From a checkpoint of a small transformer trained on Wikipedia.
Size: 18 layers, width 256, 2 heads of 128, MLP 704 SwiGLU, vocabulary 8192, 18.7M parameters.
MLP neurons of a small language model. Each row is named by its layer, matrix (down: output weights) and neuron, and shows model dimensions 32-223. Each number is 128 + 32 x the weight over its row's rms, rounded and kept within 0 to 255. Numbers have three digits each. A neuron's up and down rows have the sign that makes its largest values positive.
Before each neuron's rows, "fires before" lists the tokens most often just after its 100 highest values on Wikipedia text that the model never trained on. A number after a token or word is its count.

fires before: "0" 12, "3" 12, "8" 10, "5" 10, "2" 9, "1" 8
L15.down103:179158163066107148114179137134093175092106116106134152088121156117152114156170171156095108141086187115151115077141163151110131038142139147120139133179097128137104154176107078145129110150132085179113089106129149122146065147083069116166114122103154118093108150083120114136082147095135099111129146141110142113136081158137121084201161124090146156111154126130148102120123125077177117124091117183109058155026178110142121127201255129087127109128130146109138173138118061129103133076088194110134146141119151186171117110095115105105114127130106135154125098145179105125121141170108137141

fires before: "\n" 29, "==" 10, "---|---|---|---|" 7, "va" 7
L3.down191:125107124172162157123106088107089140122146159101078066135119101088094088168154190161139123185150133116163101104166141125128126152063130073121093109147133130145124072115070177209168091173120158136089125104145095137088168142182191108149167100118120150131142116110163124153168138168124096057120113161091125134167103140130128086167087142126180129187111116103183139161154129141164104125085174080080142105099101093150144120173054100120104199188103107112103134092192148125119162155146109150157107157180138137102124113097139136173112128082211134101152126141152141170139146197120153153

fires before: " |" 34, "0" 14, "8" 6, "9" 5, "4" 4, "1" 4
L3.down338:092102171119180167115132149123083144108168151137127175100110122093117093157144125185050109145111073097098047138103137118121148151132093115187166157105131130117159184128127143120144080130088100176092121174099117144154181082168146069110069165112091185144211142104102123151137140150134142098144139155156116144128155189138135047145115126124078133148151087139121153192088102164146110160117156127149101090175159199118099109113000110143111114111108099113107081126152082126137161174142108112136165129121104140149046168110156133174142127164131133126137168118124119101166133164127147114

fires before: "0" 20, "3" 12, "4" 12, "2" 11, "8" 9
L2.down328:149152153168122123157136059107119176108088152124118161162103155092133103109109119164098111103100070172108130132183134147140179123155170137148152132140111143158122134108124121130196140129105175113163142129140100104063165062140128141061086122146086104148147168133121112132212143158126158122152196090092104108136111085102141131152183153092134156130134161139101122090152118144157116092148162117096167123154086133163135098149255089166110142162131133090105095102079143124115128120082076129153117072152159112165116157152152142121143165150147103144084107107125105137181131140122173115

fires before: "0" 17, "7" 12, "3" 11, "5" 10, "2" 10, "9" 10
L4.down587:150197099157148081206114111096121138133102118106150150185134190183117073110131145092155145080127071145153124166123093157091119119148099175155148166123060167131109107111078119139171177158155142076125098152128112124161102086107128138132178121149149140093143129043103164157192148120159081145158166079126084147151126127137169132151186135082120094099137176162080132113085133126058131135158148158116129137168098115153171037123128099092126139104141110050081119141058074123139100073096112094207088062144148166113111121162143209163152179105119079099117084139108126136167162135102098098

fires before: "1" 30, "0" 19, "2" 9, "6" 5, " |" 4
L3.down341:130129109130067170099124141119083198152137087088142159113155128179119133140147149112156148152107013161127195077112133096166171120091154137104129153106093114137134072158117149109166112142117161156111157160112125116161121155089077134101120127101066163143223089057091091095128118093113090129171147161090166141123127159109158124192080151121057139095118148153082209137138117118144122126089145135100089139091118161153141145112075130152168124096119172212170134143181088155179129082100154154124107150125187135178114120060118131113152102158159124137122117201122162166120171143135097105

fires before: "5" 26, "4" 24, "3" 18, "6" 9, "2" 8, "7" 8
L5.down642:167174141170099073094152120122108114181180147161071154098126131150144078147206120103132196138189103071145086162124071150166133136135196187148145133126113124153130099120171109067141111132179104114113133132124141174073108130131052089088154146108127073123097088147120098156123100137179136148116133136148139085142085111202211102113146074098127154104136131089099132050165184124127133174142119132184160159175145099159143107124116154185085122106136171098160110144093071105092135130156155127142133075131125102116143118049130086138098150149134145135098156128149152188132127189110167169

fires before: "′" 31, "." 23, "\n" 19, "0" 7
L5.down669:167118164116179124105141179141136157115150089135099093168225133088060099116130120214172128097084143110082115108096099129143111203081136152180123176127158123136127115111167130141106162127097088128105156118227129153130146151148073081125158141103153149112158127114099157131168199153176167105115081136188132125084129188131091125140059158142084140118117120154199125110126094159116141073076125169150185111070173154098117140152185079141093079179131133125157099112116116091088125126187098133134120082125158087164115143148182197133092115123114116098109105137104110143100122124159144180

fires before: "1" 19, "0" 14, "3" 13, "4" 12, "5" 12, "2" 12
L10.down164:147146141101110115056130188082133141120155127153155081119157085160134193138115113161129138113113162108145102144156139191148173097126119155105104171153128182164172161134061163179148153111072107138176126134105136140129163140072021142078152150132109044126125157093171172098086106125055144126143082144114140082097183149129135141153159118131139065095197134068113145147170175101140095136150078107152081111171154100121209093100209157112083172123133116128134124155145113197134157153091124090163135127124123136163114127066114146117166101104133153107136139081152128124177115160117105065

fires before: "\n" 37, "---|---|---|---|" 19, " " 19
L3.down489:120192062133137167114114129129078148120198109135072095139139125121109195197138136096133122095096083159187121130139174175121116168100148145081097153128153087141136127158135119143158098125190139184081178146174099141136150070144110109102169137101117119125166127149112116096137165162103126151125158089105071138159182137117157096118110121135076157140109112142167166156100141073165095125137122127114130118128076129140178104178137102145130139160137118171129095133171152147166112089130148136128146129142187086132111144112119128150151105070150136123195132194097075115133179157054109135

fires before: "7" 16, "6" 14, "2" 12, "5" 11, "8" 10, "4" 10
L2.down127:080160144125125131082126113118117108169155134048147192119091135194127051112051144122116059095137095094162126097097079132127079129115095177135173129115097112179131187090188220156132106105109109070155119136099138103210157161145097131119138116187100154104124093118086121144179148144170054114166135168152115064115092134102125140186126142188080122101135117124133102153160122135150149136157078130158104174071082143112111129096160137148137098109136150189105101134181172173178143147111134111131109147130093149125186124035133107150114096101118142137143101127118169116162164153116160139

fires before: "\n" 55, "---|---|---|---|" 24, "ing" 5
L3.down361:133115083159190177120101108178105170116194088081131117099160093125108123154126155191124108098083077207189127113149187177086072135085132038071134138147161163142101102082151106171128109162134185129082136097168130120140131108140126078079128120157117100133180173126140150152160161199080125123121104136092099141064123102068168089130057124140140180147131172149148159167089183107167111132085110091134140108050110118132151122107121089145129152108163122112132092100165127144153131124139106159120087155112118090142120172053104147152134122060114128062165119190165116151135159128130118167

fires before: "0" 33, "2" 10, " " 10, "3" 7
L3.down400:132161110117077112112144133123043189128140116139115111078126129175110054125122146122138119064106020049161185151132138156147123112085109081175183171138074113092151090143124139151157091154112139134138116116048168148103168133094136116162193144125176145110159060123065140141163183106110099112157129165130131095095050143095131112124133162164145128087149111134155137147072154130148106095173094104154185159163124118140204133103106100131119139061136160086141183151113112109116112117121110133158181109103122125097175059088134121138134130121104122133084106171160121094198127120110140155

fires before: " |" 28, "′" 15, "." 12, ":" 8, " to" 4
L6.down315:107139133122111084153144106120139154170129112099087132089163131111123095117097134116125124102168118184157132209100144111118137182131136111116143128143128187167128081148104084145107107132079143168066168163150089151085140097097104110135067139078126158159128098145070093094170199097150147127081156112176092160094154166152082111102101123165103154108085122150196190114130127142111121085152200126155154132122145102133180096125130128166150127140145152059129139124123108078096055139117175190104073075076190166160176098189129116099152145158152087144126159148138141182173096093136193097

fires before: "\n" 32, " Goals" 10, "°" 8, " |" 6, "6" 5, " Apps" 5
L5.down618:148152122135103085200138170135117115125109114126158136098153163115132177175092152198088120084103254179157141130172150119101148161147154118155154095165114081107144132065186144120138094164152167162125127103140097125150144111146099097142160087179118121178170172102123114155150173118139129049140086097189150101084118128091094113189156105124137171047158140127140124151056140119112064099105145090155095057161101149076146108048136139124085152116153150127153084118116130096102176070132138110089167137143086136112073097121174154111169119098137129134128142111182134062150092164176129099

fires before: " |" 27, "." 10, "2" 9, "0" 8, "3" 8, "7" 7
L3.down454:177169113143164112076076114113125138158160143147121081125111158074183165112139125077092113092142129151123174122145091164123077156177169121127073123146117153179131133091174098089206167133144109110152151088135127162078144157166104111134103169162141108110156182088113152094182158080090137148130181075111106169157160067160149156173095178106176158102123175119045099133157099140092033158101129143098149141151086174134155148113118141150093223172097092118059078134147114187101106108168075094239155063216139071157092155137162144137144144119123078075128143141116110102128137138150119096

fires before: " " 68, "for" 11
L13.down427:178162206115091158144150183161178062107115157125120106163129138139135118148118170178183156135176219114084040156115082138119106097147153065125127114118127157154117058179089159088111136177090111123180164097110098115144130156136111153175158098099081091141144091104156126164094076171117149132110111154089135228088112099139081118157102171145098118167116095152097070060082117180168118152171093081097101137181118128116108107062096175151124157072119112133150120116079145145169150201152078152125167102128116153157128146141105057092159124110122109102131164081119123096124163097139128121

fires before: "0" 49, "6" 9, "9" 8, "7" 7, "5" 7
L2.down203:125199107127132109161115117113078183142123172112197122143134098136082089107144160171117154092086013146158148165119093164115098118129117096157175150092115150185097084136133131156172187119163159062130086122148098101100154142110150144148121115195134102063160099086086103131116191087119121124185180054085116154167086078110170117057187127083152121135123151153100126113131111123122174124155132157062153126166142152143190095113095087057116129155161122099074154133086104132115096091143172111159121076122176143127099160161112203145118115108158100144077117158170114101182133127152111140

fires before: " " 50, "\n" 9, " a" 5, " American" 4
L10.down40:145136138151077177138115107113168139129106118141146120083171113082150139146134103140187183085096146137153173153207063151117130123120147099095149124048138073102059124151128120163108083143107148138181146129130123129136144115117098157134125149137139104108134133126110135111156089102109128111105138098203091104118125142134198091113093189101111128164139139120090154185162156129117089111069114108169116128137145123176139118145204166133163167184136141123156140114185119159136137144104113157122096126140158115114107138047122066073121165145152152095059183127120114151147128116101144161

fires before: "\n" 78, "|" 4
L13.down257:170139132099131154150117122101178111106164171146129097158151132133178091181098111145110159144082144116132183114143101098091150130144146180079144163131128147148133147159127163091025069143140173119161119153058110173156115120131128108116133117130151119150099116137145136124146091106118104091148097125165146177144072106178129059185120111162104087166119122153148147161110195097199131105097124139160114101161138106147106175177106038131124141187145123103114158111174112127160134116188151139131120138093163076134123174147099073086132132082155102121172116167131127158166157178137127094

fires before: "0" 48, "8" 6, "2" 5, "3" 5, "6" 5, "1" 4
L15.down68:179162153078144079103159153114145130124134163097179159129081163112133211169110123129106146090164211134194157136154102141049169180100132172161146179157146155129110113155131137124129127085144146117090106154131063136116149143121086180098139074068159085135154190130129127106111143134069115118111120125136140096154175149109114133172134100136207133096165149104160147133154091147097113194107136147129053115125170110143103135210199129074088117124154165165118186152109104107163142133119136103138139156112131211087105143118111158138072197087136115148148159118094177080075181127106130126

fires before: " |" 40, "4" 10, "." 9, "," 8, "0" 5, "3" 5
L7.down351:126156141108128094102172140109136163125176125139102095077137134165182137145094130099103131180133135130102173169120148123124166166128142126028139101110127136070095121184156126142160142157129064157140151071122081177113138127124120216087062112071195163125171129107112111078120114073122150149188117121125112127126133129154180130119122104107147135186102177166102086082148108154093089088111159151150116132196180106120154142213241101131108195135106197148179118100176150167060083132108096142077116101109156111170126123122086092149092148169131132089151163134128141133102140130128109135

fires before: "2" 24, "0" 17, "1" 12, "9" 11, "l" 4
L4.down116:084109108105145136141153130165094165116183158111112122143141152145187128158172142141123131137111094056179139194129141093149121128152166094200159141105134190118152156147128135125140128130072118134163087126146082163123089070126135098136094129131085133171176117162058190134136185167145121148149151108181153176069135083103106114143129144125177212131144120140197165096168163207119096088137104142126172124162134168177128148142124119134103060056165161095178167101159160087107148137085157133098150103095124110130097119147123122198144167144154126153116126156177078121104136222116115116

fires before: "\n" 38, " The" 12, " In" 5, " He" 5, " " 5
L6.down378:078120113142185127129127152178089097110134096124137163154101132155072102155144106152145118108105117155154167098084133106118116106111125117083149179105108146118154117108122114138101113122097121178126076148081167130112099165133153132128116100109128125176061118125150142095177127081145097162160067140129125169128129119114148114187131164104145113164138179093124122097131163130126093150096116154169095113148150054087109108212100095163179118148115155095137134166123155154091089143114111144153085135121107072090115151090078151154122111119199175216121154110165108135190110147100130113

fires before: "9" 20, "," 17, "5" 5, "8" 5, " |" 5, "vers" 4
L4.down458:129076127137157127117198138174126120150121144143082160151110086151098115108202152143129145158150147114145172157094140150123129082121121118129139142131113195171094155156158168093081136137110101178107103175131196111125081149133144127135118106123097106146101077102080152134123119178117085128141104179152097126035146152111153148120066144112170175142067123175142155125141140168155183132164115126095141084113163162077162147094090124176138133138125144167164172116159135097088093133153162161087123114169115083075129145131097126118106117135078131157186126084122114081103154121124136069

fires before: "\n" 24, "The" 11, "In" 9, "-" 6, "===" 5, "M" 5
L9.down108:167105151120146165147098151103068168095156117136109093160095141107100053123167106134095100120130214109118121131117166090132086193106182111093140108165122147089114114144094151082103075172143136168098131174119127186126066184142159127134126152125174083104153148131197139255138137097156129134118131166097106116142128159160102194126126103137161115133128110138160131120128159181136112110180129163111124155153117193109134103071172109127091073129112136116146202156115125091173149134169172154092109128122147104097077139128148146087123068120130116160139171153156085117092116133094145122

fires before: "," 39, "\n" 17, " |" 13, "." 12, " –" 7
L5.down433:092110148108121109138088140158107153145166128052106100132075114109077126107137129090049105141110169150130168176172105102105127153121105134119161161147117191121127136056181190177122095141071101121103129105100108086140120078120162199151123107141126182153077133126179126173106185174151144153113061091105181136117142199075162148183149155134135137179134053096148143157147082090167134118148080166125106125076125129146116101188228123151117137120128145133147114119097205117114158112113156130129109165115178069116147176100163136123192085143133156115157151116080111091149172116116121101

fires before: "\n" 41, "---|---|---|---|" 24, ":" 6, " |" 5
L2.down541:095149129147163094166105154176114169133167137108115131170113120079099170156156158153111119076117164133092081153150093193085095113102119100121057154167152070160115142095204128162153124169107161130074094104118135151111127093142140105148174145121148104104094132178147103141126176153101146101078111128105154137149108130097141153116068150152067188152134128160117127134103192114169145123051168106111151137138117084142123112103035125151092155168121120126152041109124132135114107106189109156142159147175120106095144121091088114135149076118157106074145107162116132164154132156121122157

fires before: "\n" 33, "---|---|---|---|" 11, " |" 9, ":" 6, " the" 4
L5.down571:094124092129216176182122137147156157100146149157157149146125073105112173128104152161187097104146105151117141167169155167118166128109135096074095139179126107125127187120151071176120068143051160089147140109176115107147156132168090062095167102172127170105153094181176144128159114113123098092113104097058151145124136158104135179126145175054105143100169172108182142155090124094118115174137121083194144139093156103091125159095131199166171107110147114132181107104135143114094160129130111161118155116155145106093141101081138139079120166096188152086095120144124137141111132099106143138

fires before: " |" 27, "2" 18, "1" 12, "0" 8, "3" 7
L7.down120:159124147116120110114094065108164161114114123112122132103086138112056114120149130105147123122131188148098113110156120144113135084143137138161152178147131106126131093130131160155097132032135151142143168129137114078163197138097174193117163142136120085056126132144119113141128134178124086089120093147092121099119133159116069118196132153109133145150172127109144107051150165160131105146121129126169068102122146106115125124142255158123082158121127134161112161082129129068146094176149164138148106076074151142138107133151136119214142128182121155111122093163133097172089136108189152179

fires before: "0" 28, "3" 10, "2" 10, "9" 9, "4" 8, "1" 8
L2.down523:142184082100154068127132132108092105144196132131129125144139159137134139103150129097093096099117123156146123166118119160162149165167120143153150131136102157180166124192133136128191188089187155082157096105109106128129127090152132141094136081209149190155137138145129128068172115086093125108140126051143101118143152109105164132138135137098169115109117140119110092161118096145159139095139142127127083109158114130128145124145175127115094212135104097121106107164106141089114139071105174118138129045112134162152108166105142174106101140168054121170096077135096132092177122137124102105

fires before: "\n" 33, "In" 11, "The" 8, "-" 8, "===" 4
L9.down95:131112129128154200111122140177126115136166158174130117095116090080140097124091144137170094135138149193125087061085140066185087134136153104138142146102106132107105170192151104127144115097104100133132113161091108156183108155082148095105112123093176168136124151116116131126136166110171104100143098163190094173152147121094126101137149131143071164153118096108136098137160152094135035114121138126171067140143142091171095138188122091140137164136149161117174129116205142144112119096174134147120130137071126103129107196168096145104091139183139179200091139124101116063100090184132115106

fires before: "\n" 32, " |" 22, " " 5, "." 5, "ed" 5
L7.down177:126151179123105077179189133141182166101078125093118108100119110094083155134099187136138134106120160185093123128131126077144128107138070119124191100121115154113085121094115104195143124140138080110141133146108131125086119158136140165101153142140097198146118144134147171110120138050129130197065153132118141097140126114167122093128101108106119143141089143117112171120153151184095065159148181110121076140122108141166143127087068149113136172101071121088151064074142166201148124169139061189103111131093141125092155133162157037098119102142213090092084130100122114192124147084150105110

fires before: "-" 49, "\n" 17, "9" 10, "=" 9
L7.down49:112112127123240130110139115178118142132143168117150136130112130123148128152154120123104099113140184168131104176148142122098124186121148123145165117144129120160102101139126146126133107157091106133144086163052141127130113172188168113151138131144137189128118158156184147160114127162150152158132145148144106142127166130116136158117129137098153120104161070131136157164151144140145124136147140186153120113137166146150112081062244110163163149118144121124116127106160154102118151138093130116128107119141107118132089143112019121103147147124129159160119117138141115109137123166109081121

fires before: "," 21, " |" 18, "." 12, "–" 11, "7" 5
L4.down467:102125147141087162129094081117104122169151104151082162126170136126081085095111098122175162099114122162093142150068125103122144124118102145100130150151131165207114164150116143131105190122104108106102103059135183150170122189121133136187107147081149092119064132122150174113120113122089150158088138112137101120088150093113164176130106103165087105167126081167217189106119177069144107123070150105157113116095116178155135160103122105168137106052138196138154142115151097164133089094146165124139149102106083110106122158102043163117101129083121135122136124106119138069135143128052106080

fires before: "\n" 44, " " 21, "---|---|---|---|" 11, "ar" 6, "|---|---|" 4
L4.down366:112130083144139115138179094120113125153202082174132129113151107116106117125160128151125128142088133188141141104136120145160156142083149074153079179133143093091090085108181149117153124143135166118115125083146118171114113062155120106101172173143118106155164188165180135105167141114162143089120057135123122112135138143155115137109111117170090204135136156121160188109082166097106076100081220154093121139113094117122159155168188105142129159163123096120132144102181121123122117116212144079108134146150123063105130139081124172128124170113178090079159136140194100132100128141104113191

fires before: "4" 15, "3" 14, "5" 13, "6" 13, "8" 10, "2" 9
L3.down434:131203081165161097131151122143120124178093194121105072102100150175122086160118111096181138117125155045152129127048136162107193152132160140192143131147066151162101093066100142098170124130187066132116149110133146126119173176157113080150145160124123156120105111130075134172167156112196068092159141104125146111126080105167134152116157136133143167072116157118132168176106160125093128143161077115133173158080089121135110085123227125106137134127137182168140129145124150106089134162127092080113164145117122128136141109138128165087119125147135149104123151092026151112111139197153127117

fires before: "\n" 33, "---|---|---|---|" 21, " —" 6, " |" 5, "′" 5, " Goals" 5
L2.down95:152128106116193201119162133168146188145174107112082157130138126050117160129099098183177104122116153135134109126106131106094127083142138057122123142155144107127112138077129094132157144132150191162082119143159101141101135101190123059129143087129130090128206183138125120172094183184076105089113129086124163168068066172108145108089134144085101171128184183133161141177111141068192140181135089087140089157116118132164186150126083168129116112121205110153116089105144160108139147153109132172122106142163111106114119116107128082092140180097136092088114088170113164186141104109157096155

fires before: "9" 37, "7" 20, "8" 14, "6" 6, " |" 5, "1" 5
L3.down290:118161125081182128129147191161138112169145123109183085191126174151159099108132120165126153184087176181084098168131179096200147101129145105161092113116166154118160177180166200126116162124168051173106146138102121109173141133160092114086190166147111107136109166149148110152100086109134137133169100121157157139129131150088147082139089122148087188138083133117142167147100141133152122109096146098198071124122130169132100126098031127120082138140145121146095161106159151085117167116152114090114148119100102100140122166124163146082172133111145141157059104137158131117150107112119141089

fires before: "2" 45, "1" 24, "9" 13, "ius" 5, "ino" 5
L4.down136:112105121067082192128139140080116123151160121118150139122094149109059095121173155189117052197133091165157145109158088132118192057087151103077129136130146099129124114130174150113162100167101119161167140143121138198111108110134125124139102084120086160162141076116130080159163061166128095119174165106108077083074086072154122171109118166098126123169107143178081196086126051156166112126054113094126118160083176098178099138126130117134152135134148095140089112129106109115131092087095168133136138120103107182150074144126096110202128107099095105082151133127161143125142126087126125101

fires before: "4" 29, "1" 9, "2" 9, "3" 7, "hal" 5, "0" 5
L15.down514:118153152134118092108143171152167040155095162080121170078096113140073121122123157137130100148092146095160143072111133071109166104089182106197158124097116149123164142090066116169119164164149149115085132126084102116145137071106129045097128118086086098138107145131123099128180189130081170111166120086049134086168085118153107104178091080085129132141134081106136132137161104108154069087076100154119164148055105131125113085134110110123077147084157209157126091166144093110108098136126132110080070136114168086122131140124126110066045138148124145123144112044132155076146143166176179077

fires before: " |" 19, "," 18, "\n" 16, "." 14, ")" 9, " –" 5
L4.down609:142156120109093122115100129166117159098150124101155111141185140109097102112082098107117205117134089107120129154185136100100146144104123123148101173096103146134113159102094126140170083165121084167124069155101096101115178087093074148140197093167195151094087134135113136147109109081153109103175083079108149117152103144212166091216115144120108074073164125105148140190144163158099114156094113241144059135135115115116113153127100107107149131149145127138101160167129097046117156111137144128068067127073128124104113104163152149078180127161139159103116094092137109150134115151165159133

fires before: "\n" 43, "---|---|---|---|" 24, " Goals" 4
L3.down147:145139147168148194160089132124119203140158131093090164120123092170133083156131195130128126143121116144120088153113188121124180161087189122113151130128113120119099161098124093196150143136139125110124132116105149193116117109105135077110127149143115186084175157127158171142152152111111093075156101165111151073159121157113139126116110169100162189127146125148115147150131115107158121137152094140102161118101088137122151171143000132130169104169183084117223131139133103133169141111104100194125202196121035108117144107052108121125156108093132113129119079161144100208125126150122119147

fires before: "2" 34, " |" 24, "," 7, "1" 6, "9" 5, "0" 5
L3.down294:135132093135127092105134105126108132178177091147138169103195081107131096152131117141114162104086141119144117093101140150136125136105102173084166130159153155147106095087169100087118145105133126156106110130160170140139076167128101149104163127130159091116088147103103116107141105083219168113140061142124109150044126111107142161101135125120114080180069165089192098029113117137174139126163177152118069079093097142145143168069160097116145134095129167135082100103145144103099115147111125106154103114123171076129174083148116125134115110159164204186141153108152143136041125087109146094

fires before: "==" 32, " ==" 19, "s" 8
L2.down463:114149110101092160149175136099175112104114105202153162138159100071130126123126094126147159129169150154100127211099092108120055165149139115119118152141104099123104123146167129138101121085159095126077175120170118104140098172104117116164157172106117153067176108087086137170132147135063140171050123099147151131098143101126131137110126175144088128107077125074090169096083109124083127099126154095175097150188080158147106107134080104146076097092105098094103102189150157186138163079205184137103144089132117118105123153106125135151087197141107095115124126177140166101058192156149175123

fires before: "\n" 88, " " 8
L13.down413:138112127100136097181174096127151146202129127154169119098110199097129159103175079140115131113114203144133170142108086139098121133088100104144137097129153125146158137083146175161128033098137150120139105109140141191126125079144127142086174164144148071184099178134114130121099105179132098125145106128129135141136085144153131111172143181165108137163151131119144171137077131102178134127150153139119154140158116147088139192182171139090092124046125188181100165098079142122101145111191141103101144109100108116049141156158139113104176099092162094179168129192172140112103136163057109111

fires before: "2" 76, "1" 22
L7.down537:128137132111139142051160155092133137189079137095139154101092109150147113134097116102163119171141112103059152109102147168118137195131169165146155105138157159143165147153128070087139170132151137208122168082113084150169108162094074166095119098149110138154159173103143170108059134072119114114127126111155117136146153181118138136117121137147111145121058134138106144155104162116181111097169169136132102135123146151209155169159219093063149139124117184118114066113159137158120113169152144147155115139110193168158131182109070105089078086134177077159142123148133105153124096122120101145

fires before: "\n" 24, "s" 14, "." 13, "---|---|---|---|" 5
L4.down460:124163085114140091165174087122099149103171176156064102118140103124140100187065132131121145118069140119112163070164107170144131139092162069105094133151161156120149094092131108131131124160183094150113134121155110089096097107126143133068121096134150158150127129156170138125156169083105155187168141101083121150083089114154105133133099160152153164118115175171141186143117141157150126139072128128138142168117177214118079147097218084125067142146109109097158112107175103191138115129087115185104135124130150098128035124080108155109104115108135135080092135128127096144104157136148164150

fires before: "-" 33, "\n" 14, "6" 11, "5" 7, "7" 7, "=" 6
L4.down155:077127083125146106095061113160161115164134152134139093105139149112097119140137184208120127098070157186162151132087123104150111144114142100119157084105097120105125195132144175128196120134120095154166160151135156115159127162128173133198105138163124127167100112153190139155123173181048143091146106093154143180151152120122113072123167087088167121164153116173113159173096147107125112098086130144164075081080141123094132128140216167122147081094163111141146136077137158125126166051163194123181175141194086165130115183056090138108119104125083139167067109116172137124077144128135087105

fires before: "8" 21, "9" 19, " |" 19, "7" 7, "4" 7, "5" 5
L4.down217:106130106140150128136167167126135194159170147109082071135108115063108157194171163102144149124114166119124070154129121139147164120135188144192131055128083143143107142082098099068164161140185085118070145098114142098125198202093127165102117127112163137089136119111175096145189140077159104131164095117204086062120131179189183168069132148112142131129133133115176116112129093144094152117120089135104159149138130105092149137137104102155071153136108191116104121205155086116149158141183123148086148090153102121180134100148198120114137160129067172122142107085101154128144115098157117131

fires before: " |" 33, "s" 15, "–" 6, "8" 5, "9" 4, "." 4
L4.down191:113179150105071138127112141109177139085124106177095145146113103151158127189129154095103158108110129124137100145132105137184072079128103150161121120101143130160161147126088094057139196146173215109064117092161124134185125174137129075150155109106162116147130166122104121045134160120193128163146135095186081113140102101156170152064122116177140097119096132135144133109116147117206070172061186157098160106112148155165134183210135109120078154083161069090147128188115100129081115139130132051078157145062134141109126160084056114125127173139139137119074133151106173146118146060086130112

fires before: " |" 21, "0" 19, "9" 11, "2" 4, " " 4
L6.down278:105123146120200184068152110126117102133117125121088127179103107155137122134172178160113125103185112178153138173190128118139155077163168113128134133162123140098112144096070161095138152104102148141077102166141088137106139066102163118168078103124098129126169136141123113134101106190111125147099119117142094114132090148120145101112121154130158208140131154127139189076120177111190119123149123185144158106146136215127125103077047120131148152133127120090129214078108168142115159136051149134086130115161138117144102108178194154129095078192131076090106103112129111104075180142110167112

fires before: "\n" 24, "1" 13, "4" 9, " to" 8, "2" 6, "6" 5
L6.down539:107134064109127089132126134157175145131154101125141099117151093157146147079122141135113176179129159144137186126154172167168105151134153130161038126126154131104122106080173087122136079093118133132130122155126080144105116159138131122115067151106108138140121134136134158145105115120118134108090146156121146108142146117063111102146159064190116206062160113074149162147080163133122156109047173081163175087152069134108097129147219174125130136128181050131150102122051137100189127110174181189100117137096112124061060145091114159067080141128115168110145147143137144144130087134109075116

fires before: "===" 29, "==" 21, "|" 7, "1" 5, "-" 4
L10.down135:105109170147131122057074195139120139106169097072131117217143110118092045102128129163108127088127115166175144128137170099183069139106117124097166125113122168161164157129201121157095155107088171127098061089121147175050130143131127132115099094132135074166135151183146049133158169124154178148079114154157099159140119122089169162176135084112174109162114112077158149089139164158127083139109108141105148120113103140106153133118166136121136104098085122146156110123114142132085106172174144124084119204120138067125128135133142118115146081161134133230162199181104144113157141078104152111

fires before: "5" 40, "4" 37, "6" 12, "7" 8
L15.down196:145142128131151115170105109086042161148157131168116125122113108113126148119169071149147152130173127082175139150110174117149080150153120134152112155168137145139174109092144150118160086168164089086072108098106151081095161082086128140117152100158159169100122095103120125136129105110152073059141109107161119163117068123094155143173169130136075145097145126146120133146097169055127198094120081117157149145129124123097093110187193068137151126199165117158119137074200151141119115104164080123134133157131166125134153087169154120113116095152138129103189116142057174146134047132116082122

fires before: "," 43, "." 14, "\n" 13, " |" 7
L5.down270:067140124116061113127080128134123138109149158160158101101117094109094109119157148206112125077115107156126158106127131066136110101127136106096134136091104204119113125120071166103120122058123135103069088124136183096219103129112128143169170138068172134116056148154141080122135119149191120191125143100152106126119116147173130080140109115153077105158122118163137186142133103145188139136102148095117099152106136169158172125175116146183155166162146148129080157099129145119121100119127109140137113145112118138176071125141180145103157115113084134151111089108100159108211107152105110118

fires before: " " 40, "ed" 6, " |" 5, "s" 5, " —" 5
L15.down141:191103165157099107159126161099114144071154073078100118181104070092095114171142156125161201129130127082164106136155076138171098111157167110186169124153085155129144092140080118077117124090157125109110117125182124128180172148108111133118108077094092135124137122145151124109132096114156183146183144103150150114162164186145181113198142100102083136110165117127132104141063092177106102179118081090147062151141183158160085143096072125145126076139049086107106135117122110100165178108150147134107170161154049085134135115085153154159219126090126181076153178133112142109161124085133139126

fires before: " |" 19, "," 14, "n" 14, "ian" 7
L7.down661:116178110103120122079160140117144119092127143135121082091109147139147116094080161072066119161096139080130170174138102107171047174128136143169139123116118181104129064071090152132093104118194149144129183105105126110137123079141130160081111060092166171183146176120152168133136127127153108179159077119113101128128106086137166101095161162101154115150171153104109126106126162161141084093137100109144148145119149126117160114135255110151179155098149161106151152092163130126132128188079116170167136126135163146157152143105124131122135149107130133086084156142104144095150116131094114065

fires before: " to" 17, "s" 16, "ing" 15, "on" 9, "ed" 7
L7.down517:130151144148029124125133129052164156115121150106174089134156135082092118151112138154172108131142100159149106125137105128134157105174152113164093139094162114179117076091115133117085197097157135142099133154141172076105148178110179111136194103149142120120130185134089119135132132091116091218075135124131134120095116145157124135064119202143098064167103143086122090155084107104070089122069133111148100144134106126149138123104134092143131166149099160059108082114131135140127134116103147075172074110156080095134151120123167071103103104166120119111112119131162140139117171125127143136